Weights of a small transformer language model.
Size: width 832, 13 heads of 64 (1 for keys and values), MLP 2752 SwiGLU, 109M parameters.
Architecture: LayerNorm before each block, biases on query, key and value, tied embeddings.
Training: a variant of Adam for these matrices, 12269 steps.
MLP neurons of a small language model. Each row is named by its layer, matrix (down: output weights) and neuron, and shows model dimensions 554-809. Each number is 500 + 50 x the weight over its row's rms, rounded and kept within 0 to 999. Numbers have three digits each. A neuron's up and down rows have the sign that makes its largest values positive.
A block is one neuron, or neurons of one layer that tend to fire together. After each block is what it responds to, as a language model described it from the Wikipedia text at the highest values.

L2.down1795:532433513530461495478384473449425450513402531485551515494453578413532520414561512614519456452512436526450511491482467498457600510455506379467456521535448395487601543565506561493514525550505463478465531460472486512556450589494446454513472512543594506524450529496516564412559433483545516587463370472449494527515535503508484427404523369558427571520503459479393588449520564515512509430492532452521515570513565520480542435435530469491410493526432562537447607495597466556491488513521489466569440556513516420547526400475480491499532447511454424451588374469530556512481404543417514478410513461455514475489580614417492459417575473528543537454489605538473442531581488548511546479439531509653498598511482502567499576508518427462504516547469446506538545454519503452470390450561510
Word-piece fragments inside rare proper names or acronyms (R-ign-ey, Ku-us-emäe, JSM-US-ARC), plus pipe separators ending Wikipedia table rows and cells.

L5.down521:428536501442470455418537522487521528478510481495494564519488450509474498502448441434496630530446504512491594447515534495530489475525435551443536531490525474575521494528443582422579434480462542579459536503492616489528435431507587535544465477494480598540494511516418533463520503532470461484506509444469564526422475545454393534455565451422480515466511464535522500457524521515529455539534520498564497477481607482543374500495498531655519384447516463446523455549433455482480389463523566501477535490543540615413470578514533571442427511481499435429561474494498506474476492537471573471543533566490447562540495511541473527376575456411441518465469520503530515469485555536464480502425468491521539566474555500506476447417496483440418421490457548538413447510495479513506523470505570
L5.down526:476536461492467499560459436429507533547677442543520515466523518494474515436454576491420491539495488432514505447535508573493480537406600477507513618445497426435490568431599437515466438382473467456539433521493458495496478548564494557457476543428515569501556577500559542481467554524499477605473485398461523435511470548499462519465486411399456484531475487471502549492564499520544533483538490575470499459507468533536519521517520499503471575510447473554593502479409445452554460528514490540515394538461476473491514424468554480415466529578562434528460457558490535481475520484496526578450534516507475519559488436451453577509458494476535533518589535485547558485486492489490491438507535481454435540582515429327576466409440529541542497556480466500517537523537482492507586460565483
L5.down629:523504557570520516519514384479620488486541500476497534484441507541621561439474497480577521565571505584444584466483540573570371555460527600507563508529499600530544499497490455471449490489532459490540479500528590475617577498482565501578435462505489470534529429493512511434562596485463480445526521594435516539503506470593537503485397513457468363506545530498445574607448449475450484538460436511571545528500447449421480560445531473505403598501540500481456529468503524617519466570398484555512383460445523476450462610506499432460504542435528545452471542454500470480501416544482483448479415576516560489417553503497417606544507468465499426433460505594518472605452521484570498478519502537606480529461481463530478462526561504516511479494502513616486520486528541548530553442458561
L5.down714:541469456533537457571579543577438482501502572520448490483442469562523531535450525457556465472488527541507506461484526522469473519438510511515510498456512437499483533518488488459433434488538472476470550545516505499501467481464556490594533403476501464522466476427456526425491549487523396484542512500542507467514495501532522518500493535492447541551551449567523541581552553487550462362545541526460520518552474380556452578517459504378553456488500521463464470559427443507485547405388488441547548589543485503483479474537479459524516589510530482464420551497522550559543573582637461374461447468512500520439450506443603594596486472553563526563434509473467462517514479486481445471506436563445478470515541373480536450437694507513551545583497538574588572500482555461494471425473508
L5.down870:450451528462542543664572462533542460564422436516400581541575454478494372477426501467561577469484417498422602470427396495557558477410499525422607462519490460510519540446505457469493419475448487531481415569561501552472504446530601504591482445520534590545521502505494506522542625520480448431501552464538503465507410427513513572426495437505449496533377484515525504452474471490534477504377442574477510488598416574464470484501506482545557546343470526454486492571511522472525397509500466520469446468534398486615555483520472479565488512482466495455529535502398495462535532502485451580477572537456467502413528501572538564403487418470513491457515479496502431436636465556534544486536460551553541557596497543448520513549482494511516536510536435550553468533490443556542489497545482
L5.down895:441517423494543415473432456498448571534464551433468505493490521521503383495447421480557494495516424452439542480432449537447556533494530545526437493520507503493508427500441528517494501505457542592505508581583461503441437547558469504532519558508488458421501496575389532509577427530542533607592508488482526456443467428522484482588453433538450501428565606508467535438584548453456484491454519535596556484538467505518509411427457449541509500409401465547477480535576413496514460483512506492573499505496506588474520472561462540521431502542548494470472524536520545540535510502447450510501531551481552463483501549496432486478533501549508496502485435534506496550477533446491507424474429509444561477508560567475632490606504488467413437563431542567433473422552470494439541493470548
L5.down918:503611447607495575479463446558490485535444570606469434535534527467509480523506491453488511483453487447517538475626473604476425517427507510423475498461488448520431520491474450516482476514515447451483488483482489485484485553557506540529486566579502602464484523480526457616517536511509548547525516486611572584503408495431522454480438444486490621548522536526511555562559534464462468563475528466552486528519429478461450499469592500420485420427522499556506516491434523520531452516508599447413531555535529521521474419589474471386551527556503525532492433596522371612476379469459467592460530483467496470456405483465427532492476510468460524548471502502458542499440469481478488406423443466519511565518539557587579473511479514423628459478482517498528515424408468458501450466552461
L5.down1270:400491405590442573474413479399504460476497432585446608455552511628443585463529552505478473522588416529434461464577505569496501501469497488445479594555501453461561473510556433461539459558492575483480577540491546397515491481540496459486501471458465578526520492495408549511605536479470512487517472494499437383539446540402585478548490548470413537438446506592541449555478412454462375525578509500628501467536483503403515487417523485454572555444544520531525482446503552510576426475567409536562462566469556511521497454519514524450519553605466456529393468566506525458469534479472474424493571522461548543444522460566479515527438436411446489431516459581488382533452539543523426446493512489567534478521557473477525469565557466449454415593509455512442560461523553521478474519477507
L5.down1383:468568523528452532426531470480532479485629514480459573521496509511541587546482458579481406468525473533563472458503568475438501457448442518547474472514429568478529526457511474399533466535477521488411481499483523445576470413483508505602395439500566461527528478385568511453570511461456517490506583513423531503583466499547483585562530530511508484613624546534566502533522546511562381624510498458487580471488488524538565486426440526555517502559489430466502479464473521491524478522454501498490560541395519572499536511559441561480449517485434490420480492557500517513432461561514508505487483481508522498651481555445550504512512463433426455483542455542508541537454446562508627501628389555511556446449448495439492503531520584548439491422553469575553521554441517472521506576481537
L5.down1772:458531502498488451499411572496460549444446578566464520560446463456544529465515462494454468454552501409528478487494470512569524588538498403478489466470438464532462595520465557465458454462447552439412559456532548474507446426480550568519581523404512577412435467472591483547470514428493445542515553509512506546542490448540576496547472539492553574527517483537542464534487512513477491474477570575482534423574501535552488459545521520413466458456437535540516461482459552548497476462528504518471480443358533389429471460548437380554484495541531419426458457510472455544490567588549433566527501418427455497491466404452488448490395443489501476477510553578380524579539462525461475502543485400514557518522546480488520515490517473582490490511510432502430513566556561588550574512438493
L5.down2052:530491534433499462480461568612542543546478474492504495547510466516519490551552501514480523531585509513473504454565521447580417468435502626532506431473540568379571458489543481562444502494500522482603525521431513593504458569572530437533540492580493474543388378479547424483480518481526489528428527573499487463482454423438549473436406556520428482465588424575545517582490594488473495563545612513432459398471475408461490510501527403449506464527589452449500550473553499462451488466471513476436552509550514421518470436524516391506511437524495486469531513547464457544507469541518444488507498527539522489431532484517552492589474471504465510496501489479520516503471532451501542568481517510594497453497526469441549429518496507567420498529428558546510486459510533521483546513485485
L5.down2309:493513454586533478572429470492468514541482549474491479461467544512432548446517536517496521466475461469564451547470364500543493489496503503597469532520467458378442519557528379456498517474512543521407529532489368481475518490382460516517478430449413518479519490446542403422485512441487473496497478579495523555463553527501495503492533473483571578461505475566499419525515471460466460508435501441474579557477377504484502482527536505552493486469530590545458541455485570505510403544488477378491547447417468506569563448461474538509592468624481479640561594474515580488558454489441472607519513505472422447579563490485425536500516483634536592507555529503516471483546483467575530479487492508418482488638440411477544507619528533454488495431413555587480504518485492420438556532569439
L5.down2377:603489491525484522545534538543500573469468449506438476475480440522553455461495497460582553510512469488449503487517439588462430560433548488454561559528497391417594457539601511548449510547493457494478511517504477507453655479407472431489468518534562423576520458518445539494485468605552486422584457521444487511508543423484493602449474501508544451515496568476527467540460453531553504399439465468537495569484429545526455538514508539423467502509505480596504549503453556485452487447485440458478475494486597576541536569522595378474434511450520498436461522591507562470497541476550521451458528444537448495463484481455570566459460508513504510490468506443553495455513505544521487508495465496405466471580437562368501515605539519496527484505490447587468464500517479517559482518429461
L5.down2429:479576470505509476405599475510515452499521525501548584531445559539465553427452485429538533574436443406496479482543557522437451520531434427470503574426568545501526553532491478476426458500465528483521563423526575491498516500542622471532517499513416498508463464562470516470501483514531493539559462478493432541567438462516533559552463485485605592543521490602516450455491428534396530435491428575540533502633410558515503429455425530506448450496592505491493420496472540571520495499458442479545541468499499566525481513427430469508415458503475514479497482482484514376455465578515463695507540492492508530525554417466509516471527444513562592496461455473469470452409449439474556561537437537470574525528477458451473481449418504468535539570416571570520504465531501650491568384544525
L5.down2462:472532472483562555556467504565482606472530392534471562518446494483510526521555442618544465525448469571443528527563546628531553424526533479455478480507537485496489591374505473527475522604482450469467511514559514527570474368505476494603461547568488497480458471509440491405382489437501521576540563574489512563449486528453484576509520551527411413550506593543495493550526531440529470507523488599498512390462493499473411458461517501432488502578570520443572438505409435565471590448465571470414491491387541511469556430530424529492519491454516451397581510465476525472467615499487517679459492472531540506610468536411529472525476519508445391512504486479520443463508411577506451448545456573472541529530499480592429510567522471563532515605505406511471370540568550490501459394533449
L5.down2587:499524497552526521438520481486497359433481449549514515502551479458517455498634608419524469523465416446501523559508491515503343512531490506580453542417422475466487477511490531531518551502437490511463536514512444488491549421502404464544439494488574483554482359496537507498543485554513558447539527587460433517515482497553464489585509523564520483457561547514594515432499520458509601469561437540406560501492487518514512491426537573420544614557534437466556433462493503453490544528527463439563491568533394447495502485464501476525474507532454506554489469538458471458482586469429384560484428441458526561461545478525392547479523503472577570461514495494585611587468501542354628521496466522502518485512504549581534528437478519491356487481373560406541490441466528521433501502505567
The verb have/has/had right after its subject, both possessive and auxiliary, as in "they have two daughters" or "has been".

L3.down400:520534480527459491501513462470508482507515509482514481490556492467557593463447473520578531453501559524443477535552461657480499503506476398560427440556609542469499537541480482467456563488495550585477538528410469368425554454555493581561477522452482366515554480493563398494489548415485529522601421426492516514473503496505436527522529489487422480542437450617489493461497477388484547452591565483571501506464465419482495414490621468506489485397470446523476511544527548450528426597480497558441406499426457470457495453436544449565497448534450561505523511443530549557558491542486423691489543507476510498527498570615529476449408532539469396536484573567533543567505509532421528507619450551440447482547505511569502481512498424445471378442521455482447400528450496438554535531573468
L3.down1818:439486541583453496565583470490509442453611422500548473504552435499530482499524488530453541521488502526519466487523508497532493473539416508538497476500574498527489516462541542537460475444512485516396531490459484446564537535545582426506550576509466460481491494558535444500453500475541463574594526528467533516481372484477401518359529485388564543605433560602470488363492493482471547508490386400563405488464601540596542506508549554501412584509449545480445441501517518435513514469509498585443620534411602563550599434413505563457631486512435459450527546469539468512504444473588529623482401431509497530496440558543465426534542357537489499435518523520508451459591419413541521517573436574495481583469411501469492434485427434490545455521501529529612572480472518498521551482545540
L3.down2171:545545511538533579542476501493475468523492440504506480511487413517461557495536502484494517470575516492521533477453542483536556504575399469555458559512457500512499512407566490485511501529491462543462530450524528407557470615509538519490484520502439489564524417521485498485504529524447507587530490434404466443515516426453595502491505504462495515518468527466485483586571527565487536422523507516599459451497521388435466465455573591629487432459406433466502525487464416557497511439529546536534511402495508421507597497520478547531574477530438507586495559476507503535590463498468458387564459549476487564599515459521499556576517526493573504429575465554569495505529469343607498424485438529513467432395567376440455442474501483507533526455555446495530496516506500374479577558466453
L3.down2392:506601422480516485484501463523470508376603510514501529516480478502467500532445486455529460432499458552496430558401590605501527466478454543453511433520497547488550386486429566506493593598613553479530499420491381471482465412507479618511451512510524532464423519555469527509467554522578480618483505440501533467506464502515442537508544529463512424599561433508530521519563525431464396427555525511490533464507564477527553513516541470472586483540569529525496460458565564430573519424520489529488484463549557465501485460544506494537497513483484452482480514489569521488468444630534557252524469540433448506487494534529513484518557550440512448467460485581544509510486495564521400502545422491515434436449461502546601496510413473456512569518435451540515504541472461523490573461475532
Auxiliary or main verb right after a subject pronoun or relative pronoun, mostly past-perfect had, as in she had played, whom Laki had recruited, he had made.

L2.down2583:548485598467484564480456505537519457584451440444577621501506437544479452624493514513535518524487544523636524472516578525480547419535503452444575462537529520491467502528490539479582464522512532488610541450472515484484561501404460529502518492458480509461548470464539552492523440521527598617548468507560465476497550493570504428494498582454459435509463564531529457545527421509613460523540422382466476366492537481521515501441526465559494539493571620522511503517393435517471520584405437436482500496526553450620468480463404547516486455474495468431504509444500540558558510522515582362465534520521496445550459503400515388462523528646458519448491516532531506533549519534478532492480515518524409545428489493572470407521530542606462420478504604468555478460414435443524475473416444
Finite forms of be and have, plus modals (is, was, are, had, can), right after a noun-phrase subject, e.g. "for a family was", "There is".